Weights of a small transformer language model: a variant of Adam for these matrices.
MLP neurons of a small language model. Each row is named by its layer, matrix (gate and up: input weights; down: output weights) and neuron, and shows model dimensions 16-143. Each number is 128 + 32 x the weight over its row's rms, rounded and kept within 0 to 255. Numbers have three digits each. A neuron's up and down rows have the sign that makes its largest values positive.
After each neuron's rows, "fires in" lists the words (lower case) most often at its 100 highest values on Wikipedia text that the model never trained on.

L8.gate540:102083131109123154112130117109151097135055102079207105092164114098101117110087132123162115158137126137157140109112185057113147095081133134168102105169128130095206119119144152201132209150150107122078107144151115173179140081126158115098085096073135152149123115124118130130151111185133120119120093105155122072207091199143079145155104218103098142176086138110095064144160154143143116164189
L8.up540:147066095072162110106119163132116048076122149165158085175142081129146130139132161188100131153201131128159128142115135075116120133106128096139104116067133138122127107121082096134147152107089149099101098064115148081078161168147096105120104166138130123133116020105087110116164142216172114099125086098129117144160111195171143160161101163095157190145089148099079184110131183123058127137140
L8.down540:075162116158194099132131167129097040146117159073133138172138203081089105120114173126152104175089138170165116095169051132110111139131152133125091149106113144110086151084116106078127125205104134126169141111111101101111126135115099060102164122127122092153105121131105146099104099091144175120206101113090157155152149136134162099134128127097123052189142170122188195138163144170089135123141
fires in: "now", "side", "transfer", "sides", "outside", "only"

L3.gate393:093142138156158077110150114128116089077150118167125149078061096130144101092155162122122108147143172160112085115173152131142157118140111163132137156131088119168130115106116128178222156169127093142152133202130118128100223132202120099163128090123082152144107096154124121089174165146104148127092128152169158154097167129135090097130138162146129074148095127125148139152127089114093184151183
L3.up393:143129142077100104123097123096117161142095125169101124089183130113144090141142138167146132093158158164108096150178157158219143145122145150119114073135124181122112130079063165115144139169112157152078072202086179103174101100114162118130106145139123117103072079113135134155184036157116096188107121141113146195154123076113138163136171128100120079155142074065123159075137048132115122117138
L3.down393:111074106119145131097172092145110184090127098178097127110181174084185144105178066098138099130128152173156109132162138164102096130147138185053155190119147135160128092100117188138099112133152165112112117146109155100128149139151094087168117151145143163158122201097098103150088109171168095123164120152108149134144143110116055123136126120094075128144127117153111143151104136092159155082091
fires in: "later", "said", "known", "first", "described", "writers"

L8.gate440:152097131106101138158153129145124094103073101097067167121099114121101151121173176085219110169089140115102114092114149117101088185111074176147178130157194081143160078130123137171082117133108086151161145108098150113104142108149093097104158129138114089105096170120158155144187119142132140113156096187106162099147177128121145145088086125055141119173181135086094115090115130081071201127126
L8.up440:145097120171117154174095141152136094118141122167094191103109124160166111108186131075136156077114113152115153141136123105127136112104137184160150121126143125124152100109104129160082121089142105153171177106101158124183136144081147102161201090136027102105049181083169104152153090126143156103156142141163128072065135138140159152085110128139130124119101168113144129141119129082113125124109
L8.down440:091117085113130148086140110077092108093105100143146129120122110141122139175128133174098133145150144166049087116146143114076121136106157074123121163097082094071096144104185093116102111065167194133088115135088086130111111100095111147182082157115117131145231112144090052047141098112107097169120199155161093130128138176151134097096118149155141126086114080068095172135121136141140113112124
fires in: "he", "t", "made"

L3.gate315:082138114134172095087130062177146120089123134119168175176122134164198163130094178149116135165127124181149118188131149104121131181159148140141145121145072085141141125170164094124125117175116112098083060084156185107188152130152073120121149089104127130114108124119120119150096184166135079107092163133149115098115158146180106141202196108088130130132146135127115143112087169161084118112109
L3.up315:136126086214059128136145127075125141100057063150152147150085153121174104098123159092150117120150119186118139111117152151104124134180129109138099178096102131115087164066154120136120175131138135186104111125078117149097132131157103140140157125072119126122110174105112098118131051118094143132151071084177106108149101178166189109138124129084112151075147142110087127035088108171159140103109
L3.down315:127093120142184035112119177134077159157125135149132076197155128104115163117132109102098062120141088200098082132129169061117165141135145131117130133122143095092158122130132137154098100099147144162126134171142120165166154113063128099102134132067137044118149094174156099142107139067116133132147168176122135167133171126078137110178122130133219094156134050093121112119116108094120098152163
fires in: "and", "shaped", "ship"

L8.gate128:151142048124158165132071154102095155107099092124101104192105066127125120086150141163102107180132172093162194050159142165139151118073176164177132111140164097084180139134180107134100127119098187088112095120131099137213159115135132149085128136111152128133127113130170125164177128162083143191104106134119131094171131202144086127090125171131105130170134131166121182115153160173118174066137
L8.up128:068104161092141117171090123127126170138131135152113128143131136111139180167127087077148126121120137157101126101085178134161102160151104152106172139110182121167187077043123133078088086138095157087123114127076090098127146171135168080131129111089123092141188146106163088150045129107145127098102164128157040133101185135138142153093084118117161109140089145110111136121116119151176091119169
L8.down128:112119108095163193117148148106176110187123105131121088109047152099066161200089141089119137122126118122143157112121121134125099124141149116114156083155148129141083112116130132141096121178115144096204104123148130160114150116124071127116129113127119172188161114111134129092140096187164111145140064086169131115100188129103110144155224108200118129156111150108104098067160157143120135092166
fires in: "in"

L4.gate64:143119181132133163123083155253117133131081154095129125121148140144134155099099124121187092159128129122127126020059154096132081115135116146112188152121150099149233135118162121122035096087102137142122179123073115132138131157145092142130063102151123060132159131108118109148087122136169134129127205127170189132107117081076127129139097140137140102118118112105140142118106122099150061135137
L4.up64:153135177104104142123208138219121092144099134109157108144098184147135115115128141141212170133141129133142101105188102147109192113125000133117156103108161182137012111128095145125079135123096100136133116054093140107133146099133098135140210125085119130166141136136126143137153166139103142082125109128162080160122141125117129143107150185128110133247138129121112122102075179099152134149131
L4.down64:168112133134144121156158132166103136116124119145131115157196182141103144113128160154200096170093153119143133167142131134178151103147101134124107164112123118172112101164139121082129093114157123135080095127112132216148078153160179177158161133116164132096137125096161092135077091149106121121092096149172133122097136136131069100212099128206077148126087153055180191117094154098169100138176
fires in: "year", "first", "cup", "event", "2000", "1986"

L3.gate166:127118200131069124160123106147127099157154102107201151041132110122101095112108157085160194173195128160139137100124135094120201124141106144093111140107082162120134065112151196102126192088054117191135144157130120132122179162156092123136186079085148088134114146143172114099180120123094080146151106135179122142090147183146154127109089149094161097060159136093127082132160170155088112121169
L3.up166:197128117151147147118095119101154119164134071116141196139117098085107107063105134112132199119128170091126199134123093136127139101131152065178151142173160146126103127110166128153151127162152125180064094082128090136088117177093104114104143138131137153151138168198161056146119148140090117125078139142114186067169104147166182113125150190091138103158132084065110136117071123078123146111156
L3.down166:121110119118115157095188164095156162107113182161128155172132119104157138145140138132192177093096124106139128074149161093115080118106128136103094165115122178088109169184120157121188166109086166111168203152220156090159124094118092151081148229129139167147164069155106103147105120090154110110086097143160108134084121113158141194119109186112132121124099134150138149128133082177170158096125
fires in: "at"

L7.gate512:168093157132143188114108103144082125097139163130090166221152051112115058128160174205212104159124150179079150108092105106103095183110102166133126172149177131112148150104165151149110166090136135155150135101166118125162128134138137128043118143066108154090125139145131164159143068181123106158143057112137171086151125130125124196109156139071130119081113151146097126124149137097119113076095
L7.up512:178093124102153115071097163100131154133179127183124163144186128044123122146162143156120172121132175095101112168176133102135200123179091119149094119180114174103070164116150164108079053122096174095114116142092123135065118141111120112149054128140190121124085128089092181131105064108157122105140111068172118157132143111124107108120150113167157096081132084102121093154117160143116142105180
L7.down512:113131115139152184139062129126118122131145167094114097133159089164086213107128157092151107099140068115076153133132159216144146162071118110126123117138123176098116152091131131086108123075121110124112140135185153109099168104120135157131099150133050142098155152133169086121116138080102166100119126152121121168150152135200174123179134161156184167109080115139133118156072089080103120120093
fires in: "most", "went", "when", "seven", "how", "seen"

L6.gate374:149115101141094117183122132064097121127116131101119124149117114043148155106070151036113144145181152146117175085124142118132075133098087103139170132113183113143136146122177128149119150138185160168145154142148127120137121141169154167184132040135146131068188133151072149176115135140119110132191134039065120090101111184120143157130146146129148130153142060094093157050113138097160117109164
L6.up374:164103095168120150141116149085093138081135137131162148154098096105140106132079114076121113133187098168154168096153130156160147112056117038128143129147129134095120116145134167153129181101106153159096148138175172109135162142131163183255185079152122118133131125142126158137141156119118127185146162049093167115089105140105098141124142170163163124103097102074117163092115114115173121125145
L6.down374:167157159161145153089127095125069010088124144178163145109130186172063133167142109134170117095125121085099182095123133152142188119145082108104159116120121110136107115105072160093120124101081202166114111126107151073152154135132105135133155114160180080158151142115169097110092162124172182156045132149155108134097137113177113057163130129157133126102150089101114164174123109121109075149053
fires in: "an", "van", "anomia"

L8.gate414:104075085109133173141115105145083165145135152129119175131143070142135135125164130124134115225116100088160151102160128114037086142064055157162130149109199099138129118144136144157118164121094126087088128071061091165192097122118154090110137075109132222099122164171062135146125106179105129135134108138098158134081160149152179102104125124104084118108163145128161159118152100123122166110118
L8.up414:110134141115155100187164135141140144173130128132162153205122136073096060106094149150196092081156061174076109071137164120172123140076099165138132163114133170098155134129191111111074148103074102140157138130171156114097116125167128157131184056139125128102183102106106159152135130173141116092178094157109175130105126154111154188101107188128166093094082096128104163148117087149140134126099
L8.down414:145122144114163152102051089103078141112091075129188107141119132084101155126132137151067119144090143094096142169164119113142130139132089151054136078127194140026104101115098144139095118120120185142097105082142130095104141134156126111130110147094139136102120188132091141102131095087090172069079107112113161166099183134140142130102127125169174137180183090082120074107126129143118188107114
fires in: "an", "any"

L4.gate291:115109133114130173181075161144089144136163140153129111125135149085143092113171121151155182145117188125152098119143125145130104166128061179162131082116127157115072149067131185110093154087118150109161147100123114154228120164120118149123166129143180105127116139108141184145133083153115148100157052123182168197155104160094084192107135092147117118139055112163153129106146131083066141124148
L4.up291:127073101081202111151087127151128101116126114172155152150163150102177122124162146111190174150145086138140155101179104080164175122080084110158193156125142074082180111160097117110137086096090102153113121164097085140152146124142171077172157093141173156106201127174149119134122079116084104175120128076097147122143125151135110099089095162135143086176175155114161128108137148070150152145166
L4.down291:102087143116120129177084185125130064110089194145112122139130142133164108137095138140167139123136197166153126129211092155186106134073075066095103151134108140165153173107079137092142117167078118107138132125112102182093136186084162120127145126122131146142115168085139081127075154166163144148148075090187099161163060133091139137135091165114115135149131145175158105170119167084128155128143
fires in: "three", "several", "four", "two", "six", "five"

L8.gate87:092143153197142176167131146150115131155170136214124150172138122069117101137131167178123170145044157150136114170117145093139126143150096146124169131191132146056113167116153108120139105162137121085132112098083093109157122123150099096074164126095132103075074104079154162115103144107122107090141094171051185136108105139076130193153093104095126092163105120133124074105095126161152103133209
L8.up87:153093145158149128100178083135088116148085131152088132140159105072104104150120078097151183155080134108099104145150089081128137163120107187098165149174159118136136093158106138126134138126133173168139074137072118110178195133154095080105156169071131121069058123099149150158131174154164129089151049128162137131154198141136144164149134136151091161137190147160138103142111105118062139140117
L8.down87:176112122101165197177152083134068075048131112166156094117180120121147186107136151167150070134118126137127116126119180163147134112190107192085137144086106147146173139092131152085135107113182155093177127170146118133111175140116134174159107112079153066095167107113148143084105115017108175125139145119129119151186121120156088184105140135132145084189110137156152161129099120134164164093195
fires in: "he", "we", "when"

L3.gate563:106150162090193107160132134124117191154099136176179114163189143161204132105115134138174173104096149094124125128152109141100085054116105119140110092114127128133186108087198120127187125144078138071139122118162139141163131164144048138090159089162144159141146133148133141093075121144120133128158129197095141134156149153201117051119099070105091149108183127169093109144111139043140109105145
L3.up563:082179104170145135153124118131120123050089147140202119128121133109074160159140125096113115140117118147113151137175087109129175123086123130167101110124158118129107071159127115060150172180112112168116163099120093121097093115108135147110169102143133103175141175078123123098083116114146147184124099068141138116123150131095169130098113161204143129119189140123137172202117179131217157114154
L3.down563:093092122128140182144113099100141051130135164143087097135099122145099092078142041095126142165187124167128133145097051158174138148125165119165070120163121154168140145124172112166093139119148134100148125175127151150092139184100102131115097144096156152100109129127117178187125129117156069106152125203098157105136134128200122141124089102079055125096069166135101148150122173098138104094116
fires in: "16", "division", "time", "thomas"

L7.gate134:150096122152139196158129147090124138142079112151114170166127081095083141102104087089124122198176139070201113127102174107137100116115094130169159138062125115090139196084136102140041110164116095162153160145092160053129124089166057140140153106125133155128117141114144151140158137124136151145132084153125137153150156123150185126060111100088095103098099126126074176114161171153167116078115
L7.up134:087167120156138108138153090123115131071187160062114159140119118164139142120078108145074091160169110084177080168166133144158086117233152114117131145092092155097118150129122119140151107116092153127111139050137170135095147108113116093151120148068145159116147097076161179169124145123147114161111138126153148111098112096126131112070135124053170123101067131092133123124207127101138090136154
L7.down134:097100110217129090087132114157116133093103140098124101120102224133177189170112177126146114131156128169051175142119076104124155160187079124117138088146094190134100102147168144137178142185080146125141136120161160198124127101157156159143134101096123146159098114141151067144074160120125167139112145105162110106151105112114145140179095084123128086183135172148173127135083141102088107150143
fires in: "well", "however", "after", "followed", "killed", "but"

L3.gate79:201142112141166116109162157118130114113102179140104079194112088075124103110134127141154136103141125126062062072103089140106109123100095182106127157114144177084085141143145122187084122115105231075089189119168084111149141140110219119117145095155145136158169113098097151164103121146102164123154103145070166134171151161137197146120135160140131130159102145214093076117120062155117103119111
L3.up79:143139145149110132124124180140157187079129106116119107092108106081153110087116160064168127081145187118082074145084151068067147172099083128133118105075124085113144078073111163155066158123110159130109118121123116199103125102101090120112125140114156155113107145072169157102166210087118124139112115138162086089090066133113154135191134136156141141160183137151150163121145091124165121121118
L3.down79:138079141151153141140169076110082140082142085093202173105140090121168108090100130103054163174159161115166161171117101129127130156152141100120133167142146073143133163184128125187154071150122131048172083145069127134113124174134166101160198096161097171128146162065127117123084145128149052130128120100088093166102091121099105126106107112130139146143109155121154134167101196130114137131126
fires in: "at", "suzuki"

L9.gate31:155109198157102184144112084126118175132074164156156166126135076150090097104124149147120127160098117136163097066145206089161111132159135107169129150127078056098166101132129092119067145110137154168106180085133138107099171144149116123047180132084111175117091142107119147105145159150165013105072122217157083157148141109122125135125148179178137097104119116116098109144120115120114157097164
L9.up31:099097110116105106097120142230149115150109106110124154079107167150115105078188111121116148153129113085104127113141161101159189125094116096108133124134156164081135156080086083164127136126122175170107133140145145136143130140165118187097159071139100145144114119112100123114135129143126087151150091099128162179105092077088114153052044118141161128163115179192113143098114110124032132115160
L9.down31:151098106157143087078148109121062100065114123080132144143176108122152140117093127151121112169161119081139130185098175091140150153102172094134134094188096095091204246127177130142080156084098100111125154097125077123133140142194150082168139118083144143103163144133130168124118125097081097161143155131172130131150188096079160106127125084106134164147090136149065071200123120056121122061149
fires in: "with", "the", "this", "as", "it"

L7.gate582:093038125095188140111091128090117100141103134157103172140111097063110094101099160133108156161139157140105141124191127114080150134136131173151138127085107161052105092155151081146121095143101123110127132157079180097118114095177150126152142127099148119120138070148068169135168101133155056118149125197071120134159165175110121122093090178103159147132138134102110103123114123138117090114159
L7.up582:201149195150168164183099095129161113117146124102098153132150157115139112078105131164076167126102074156129095114125146158100127173080120162090103088144147166152209094149113070116125207137144103133140123129134205132117152172124143167064147114161126109139139133136102119097146102121071097116104186104156161173089110129110108157166109072170086134118079105125142172107162123145114125085116
L7.down582:089151154169140156162105152151064150103134063151101074176095176136143145088117091106185114115127120084164143136077104143145091119093191112095087128197090174137160111183103138133154139147111154069149160099146132123141118140196154125184076111094121114099147088158092118098058112065161179114194107137125144124132097088153134120144143142053133179117126136167160062184164108124127166130130
fires in: "he", "she", "it"

L6.gate324:092101116118126104054131111153121145122150090088130164113146122142137156113167092112168119101103102147145174142132174076133159158132109171146128200138114108167101124132152185149063160147146120176110098089080128133112112059102141109123157141148118182057134113161097168179146180098121134127167130118081127148174127135147148106102212170129112128079111149080151191096128176082099123095122
L6.up324:203119125111145154164065175123182098108128148127149118144087136123079141142162119135095148123122105094155140113181099091127118168168103103113102139116177127162176154193071125142108075079092110084150127131093113058059139093112155160141121189142147156168078141150071101123100136123098035094134139117127161142070152122127141179107152061123127114154102142141133114105101153142088127180120
L6.down324:183142115157138145153110122146166169046094150096157112157067116125172135079153218163093100157153112130148163136124101125101114122156159107112100157151140069133117155103168110126076128160189147189113140111155180141187119167122152120111126101121074127088184159135114109121100110073152125135180097129116136127070071150154000138139165145135101098153134159149124135135161187082158085118153
fires in: "world", "g", "added", "changed", "told", "moved"

L6.gate424:075103121174165153168125097110052122127134152170089180210099107117096149083093141122098211101100130136116136130154135154119112139156092150189128147132079087106083116111181108124112107121097108168110168129140173133159079145120105128122156095121122137100211151124100097135143095152182021127149093135125129128096153147202139141150066103119116154128071106112169073106125119092111102106126
L6.up424:139128167133127150120070118132115161117088109132151145099128140082144126015086076097194120162105164106103129137122148061140139071146078141118131148074109119092097082139165106165177142152172160143128121162083137164129129131162123155126166124113144157177139056156172107129067146127125138153110154100146155083145132112104167097181104121136129092173171136122122070105122144124118082099142
L6.down424:117139173224125095174154102141150102101178154159109207136146126094146119180134193139105134148152094123153091158136077161078163164124128141113166170169115121196172104107167144150133161095080115112145136120145184160144126149108131186091128141111104126165197142149124103169113132168131093181135090115142162171137119143107118104112135104078133173150109126050131156103105138168107200134127
fires in: "and"

L9.gate210:120080157138103125122189127118105148137151099135092081149143130074095131078094108113156146180105057177135120088085135080063099136101064078113111118097144106115166155128139089193136129163124100106116156094130098130184114144176160136134129159166149140107138077179138142170178106140110134138218080188055128115130097166070144142122119182099157189112101108101122111124104135071115125133080
L9.up210:126102164073188103132108153109108161131144157122146105132065148096097134133149049099104078160144110079095116140167172129097139168101155143140098135099125146147152165091137120096098080141076064087136187140139079066104149171156099062186186121145076086116138132119091156156135125093174042103133193145154119118137184147101115147109178121079127135139149138156084125074141110148161171127123
L9.down210:155108108175124158138119045145076073123124132166147098150114144141130106170147116155116168171103088170117184110083157153090137191091143111157090101104083207084151106192134092133189133132135124102114154153120118123167103161102127082091112098140123146143106160109119125118194144085099134133087186134092164121155096161163098210074154150160173161134081124034113190092082144106141132085113
fires in: "for", "with", "against", "italy"

L8.gate553:172090086155054143140107150154124124170071109109177100137099122105071111111126126118130116169076139085104157148151179162119069139145092125186086167147152149129162099138146122129114222158105180137080145072114124110146115136153133105090138087144082134111117180153139174153169081156132112157134104125128193119126192144133136125091093083111168088133125135113041128123053105122136130045071
L8.up553:144097154139102088110082110111146172161113139148136170132105100154103159068163136084143124150114169105051140116132170108100106101117142222109153172136145104105129126179084126178095108093146159177104154158046150121100160085098138116151119101115194148146110198142116073137093100107181152149154137120100127180120140098135148102086158086126139118097165140159104100134119110160120158165134
L8.down553:139104127148136154116136137113039110153181178093123090150195138146141089122110136147062162105129134134141161090120070157194153117073146205126098104113102151135124125051182088059140085104118093170120173112162081093117148126104134169152113122080075168125133105107106129124134177096142127171107128140123084138146114099070127128128117158135212134112051132142103124087148135145113087138129
fires in: "for", "at", "during", "into", "in", "to"

L7.gate85:083116143101133084151125131094095107149103143132097114190160117155144090130075173162193158160081150116148126124171140157126091139162105118125057148138103116108176175076158110124111149083122150156130100174140119148145114128116082117157099141141067154133163145144114151142143107097165100068122102150122095173161097103124146154064135109115114132101146181231090049121163148101155168141066
L7.up85:063063163115095204078120144164045152141111099139107127111141153128143134133106122137177118146125085111066149142127149144121127106142127142161144096176109123128162077102083124156151123127126092092135117083188138140157198170099121073143203132118123137136154208175123065161170095170094101081142092144150138085114079144127075088113138143129126122129175132163140106158118140071115112122164
L7.down85:109178128134082146098149134175053119109136115145059143132177074140176068121149115152177136123117139111143103129145111066164149061153202132112111102156154080149158168137141143139187065098096148191114158129149138119158107059080119137119099102117124118074114156116132172158086126067142154092103111163137143077151125134118160137169081156115146090173114110148164137087119171132110087157172
fires in: "its", "several", "his", "their", "two", "many"

L4.gate621:118125178073164119087141127143118116123106048097061157228112163085139109097107176145109157095086149175150085118075120095150146143104077116119169096134105150039068153160056102145095123120120109162114143119145159107164107128119095137128156117134134100106182137048154110144186148131122066125075103096145163180146076126124129157097094131098138142157092115114095100127135120146113112120216
L4.up621:158197123087137126155146159113114174122165096093084147153115137127142089123130141163130150130101167130106088162115133123166058084168111064103117080058108140098147163136108140069120113118131103171136139112129163107067133142091132098097070084103153116131144044068160119155118163078180134116145155102073117092114151120101168146165160158175177160079149112162099150109175182155169111141167
L4.down621:149180119138122099190089136155132153153135164111144098117172176161149137125124090143129109180141152125056103115113143157146084127157150112175125129096123143126153136088163183082150098141109129147144117109136153177046134164118168094130073115146137120110100043133136112137047101088115154113179112132072143068135149141121096110116127086198138155155132186112075131147134163176144095125120
fires in: "it", "also", "group", "name", "series"

L3.gate351:153125070091143168157137133098130154147170091112097126107129104118146068084124106076150097193121094185152097130136131101185097163158100146105152095090120131159090096147133151065119146170122141121170146099148154210152082137147092106152165175053108085109124105098112098100151137190148139160151078117108111158157145155120197165168142110078163170131189128159071146133138138111091094130117
L3.up351:137124078097133190151114224097105097084124127084095103082167108129129082109095179144154167139138148149120107120107125147150109208132142112151101113112115112120114084151113118147098120162103137187170173067130150145110072108139118092115168136118080202142165210107104092053128121133164116133089129164115104116158165132141177132106158109136119086148139083056184152066133095128099131108108
L3.down351:146146146125116087176147165102146092098130205122093132134155157141150089150166144126139154151138115130134113129069092196159126130141142101169075126156099167180088156199099145086104149122116131075084094142077116120179109148142145069068182104147147175115102203207145111126180099133138090105147166157091134083089162092099188126144055104064106120087124094161132146111081153123112150111070
fires in: "league", "division", "original", "portuguese", "rogues"

L3.gate609:119094127156114104134095081136153212134107152121167089142201123071109104106111119166114105150116114107128084120101091076061092167163168174158189133121090092162199189140123153116106144176142104108100095165083155145125070141118154163087170144153090114107155117122155104066112111160163157140151150153201136142099137147154161140168120134089142132137091186080121095066144114159117149137096
L3.up609:140081105091094141127131131110093200155114083159153132146156120101119118152098193091104193129135122115136092175122146121169143104145102101136127131071171106178125128086116107082115177126128144168145102162111168189112086142107143095110129129166125136116050087086153141159115131123190114148173158124149089058065121077099158184084135144092145100159072125113161121113124100171135098139104
L3.down609:078142114140107071122106182154099138151145154133121093155126217201058102119135152185086121105102111125142147126114127196091130096085117135143131114125151141102143114174158110143119095139059104106110149105108152124108111171095159103128155121160154102106156121136162113145112058176129213124113103177115141124067150169093144115132119129116134129114200145095137158083142113066173119143106
fires in: "including", "between", "even", "internacionales", "blues"

L10.gate511:179079179164106164121174116130121098116109122148099142122108118044100137139121124063108105162147104159115143105107153139165085129104058192150138076227133139048177144091117140109144139115121101145190136110140164087148130093151195118119106105109064144133122145116103113176118136157091141126132094167089158168137151164123128084109099095107110107142142104127091087105073178087122135120097
L10.up511:142132083095091123181112165139167098151071141072154136156093121111122096130136114163150146109204154107072127081117118192135110152107113110141117150092158153078096061089136087135153134139077147132104191125185193137118166126125129125143132099106109121171129140105164133117130156104100129082117183147134084174131139078138144146109090082131163136143058129128100189087103120132112103106069
L10.down511:114093089153117175126141164108075149097147121115149184148065121085161093107121093093101131159143153124182177139188090163120142163096093144178086161113132172121114150105133090149128101077141170106097090178117118144127074147105184159109139103094202140146111088097073196152131135137117139148156139133159085139126102151130130079109104098139164113112093110166164149171160120154115036142120
fires in: "for", "won", "at", "with", "an"

L4.gate559:167112134100088095111124071161090103124121142059155152158091107113125173148095098131093130163146155100142090109129164140169102115102152147158077080184115131140135136111216089105090102121136145153133114141117108181137102090140094129121113110119095083119140197136177180100185134107059093110106088140115193123155166161081149125089122107186068132166161106132088141134085124175084070147151
L4.up559:160121158155072136128111115135105086093106122137106093155055087173077159098129154112095091134180127102158120129198137151109144167078127091142165153153111066151183173183179111113190166123121155136115156168096159092123231152160163119109120152156136103132163113151088131145143186137111178157105169105140182146169224111128145078109102142159111092163142113059128130184139084107158142119114
L4.down559:138129164121113122157107121149083157139165118146112102063089131145037110143105141154091104174090153126182152129148147124180107123101064130169150166090143078068142109163216062154141098108119098135103163120159205160117156118169134138086165092136144098108127171083118102081127125129163126096065181135097130113171110154079114118152112157150139110108113097130141132181088107129145150090094
fires in: "not", "under"

L3.gate15:139064166094109120110089113084133122122147132088115149147075105119119143125128184074109244129143089147087065164101074116127116143180121172147144104077160104120134094116119213142096118164113147073137101146149166137141169163169126131089150146124160140110109139163164098061130081155087109181132116095110109113096113183133136174094085108147125157110163156111147189171142156122118149180101
L3.up15:107152119126101165160110160209125087152075129111123148135176152165107040168134146132135168168089138147145136120100165144094089091122149128143144088087156121141162115189162140096117159151073134098154089101089094100113183112166132077185182159095128119162146157162171122086148145090102157130113133139089131124089141139082188115154168183139179086160176066148139195106136101107117174111114
L3.down15:160140096072105094086125090122114151127180141122128152181127043137171132159098113130110164143162165074106153062104095095167171157118097162157150067138152143118077146122088080120127126071170165153130188114155135149070146144110147116171133111130154132091061097108086125124135114118094114133139156147149140112167149114104094162140112150119178081090120110141139165179119132136080086071118
fires in: "at", "daughter", "rogues"

L4.gate0:109102132099174107055143105176188081097131130187124170126120121086125145139094108147092149144186132102168112133121070114114217135195130161126119137101127100103143138124147161175137139108120195126143169155073146133124170146145060159105179150110186130110095123133125118110156157199117095103059103135150142143126097133119124105068135120140096121157092145064035169133094127123096116152102
L4.up0:166165165107136136122168095149153149097154150105177175046132120143153144162108103174127099160155099129123106135144114170136129119203171118127119103066116105146125102134100214113156169161128138122130175110086133155055225190101081148125109125132160124083070103139166124089164145157140117107075154119143160069083150063096116136128142095152123123138095094076125183168103141117125108148055
L4.down0:176209133125045146173169141100103192136166125098150125095162183129168095123161133177168099099101100135066148145192202171163079121084155114183095096146132127144118116152152133115140145157137085136107121115162093165094114148113147131171070092145082144123133130102158072129169135097114144097162101135119154074118134119131102156159151063107144120097139070150185121094179139135118143100088
fires in: "well", "together", "available", "points", "notable", "tobin"

L7.gate583:102113178156053137133098119127087200164070148128102119145178150121130145036047175132128160164116122100091044100100149087152120104088126156147109134107176102126113147141157108162049113120113122101117192111074116125118127146132125055115156113131121132132195172172119145141097131120103107093138106192106167084137132189121122084091119087165101131139169123144143158136123168131156119116152
L7.up583:143109123103124154078120088166132103130148114121056096112098167101157119157152138147116083153110173120100154122153139121149118117132047178091160088133177086116081185114068149173094140096158122146135182103094237128093126169158096134177120153158091100101144140135112119108158169142118130117100093112160188119101132124102115073141133141164145138124103067153225120115112153093099159169147
L7.down583:186135100180134141072134046134119134125142125097149110167062113168233088104110117119099110151136125031133146155151103106156099166113136176123157163076124128177139169121161166136155185154162141099146129116151123146104160180121141144110063106211137084154161094148105089099151164116102149141139132096144090117126110092135148123129123120168120099132157116078131111202151145109167143146089
fires in: "new", "another", "s", "missouri", "class", "mr"

L8.gate337:124108180130132131142101159116120114102137164087102168125163151121131146112135147081107136108143148135130112118154149157152069127135106157133100126069148111161080095070172123142130143119227170123108135135111152129123054134084110101095140103112097083128184082179146195090194104134098130079185115092124103099115066138098100155100189157121129160111122124149100096189149152161176201054137
L8.up337:108140130140138105113130156122118105164133111174138104116146173120112168203182142167147122083066153148157103157068123146119123116101203095122111183111157110134130142102094177127158089118037156147074158160149094126127173117177046114179103144156124127178131111121140076128185119126113118194089080164143194117143157113085110164164092109134053173185115135141146137068176076181121136125098
L8.down337:147103158200109145161110064138167158122137121136121099159132039156168115099167057100157138162172141155141161125165093069138107120139099095181113144062128127122128108108150181165143130112182095139163123118128114137091117139068141087077095192128073070105085129130138154104139118194141064137123128092166097122133161121080129082126155174106142168074140132134100083193122173123083179065113
fires in: "s", "19", "early"

L4.gate473:106122153133072132139161143163130041131105147152059119140129197136167151150145157156137155136120099125112083200122146161148103113133129144120116118100067180167103095131099143125192145149086128120121114109137156105118135118109121115136137132104104101131155096030145121186109096167205117123160091090190133150146129094100119142106093111099102149175050148127137099123135107050164083135131
L4.up473:151128137104166130048144095142076182138109128151158133143202104127189152131169143121107110141175125149120087107037147137140100194119152177147111176157126196132098075141116164114108073116122115145151098079090178093153124170127138104083129183183079123148141115083203114148155134175081100157143150177194136100141186116069190104107146087124126131138117144132102139149136135112157072132126
L4.down473:141078120140089096175086123135131138141076129152087151138176122103162062111168132168135172160135139102078159126148173183148145079158103175129121099140154071107114152144001160130114120080093119095128128133123130149126103091129177159103076142114157141110125189099152116103118148104105116113079136140167115164171145128114102120209137150129100084107173145116131156150122115082113158132101
fires in: "it", "known", "first", "best", "few", "early"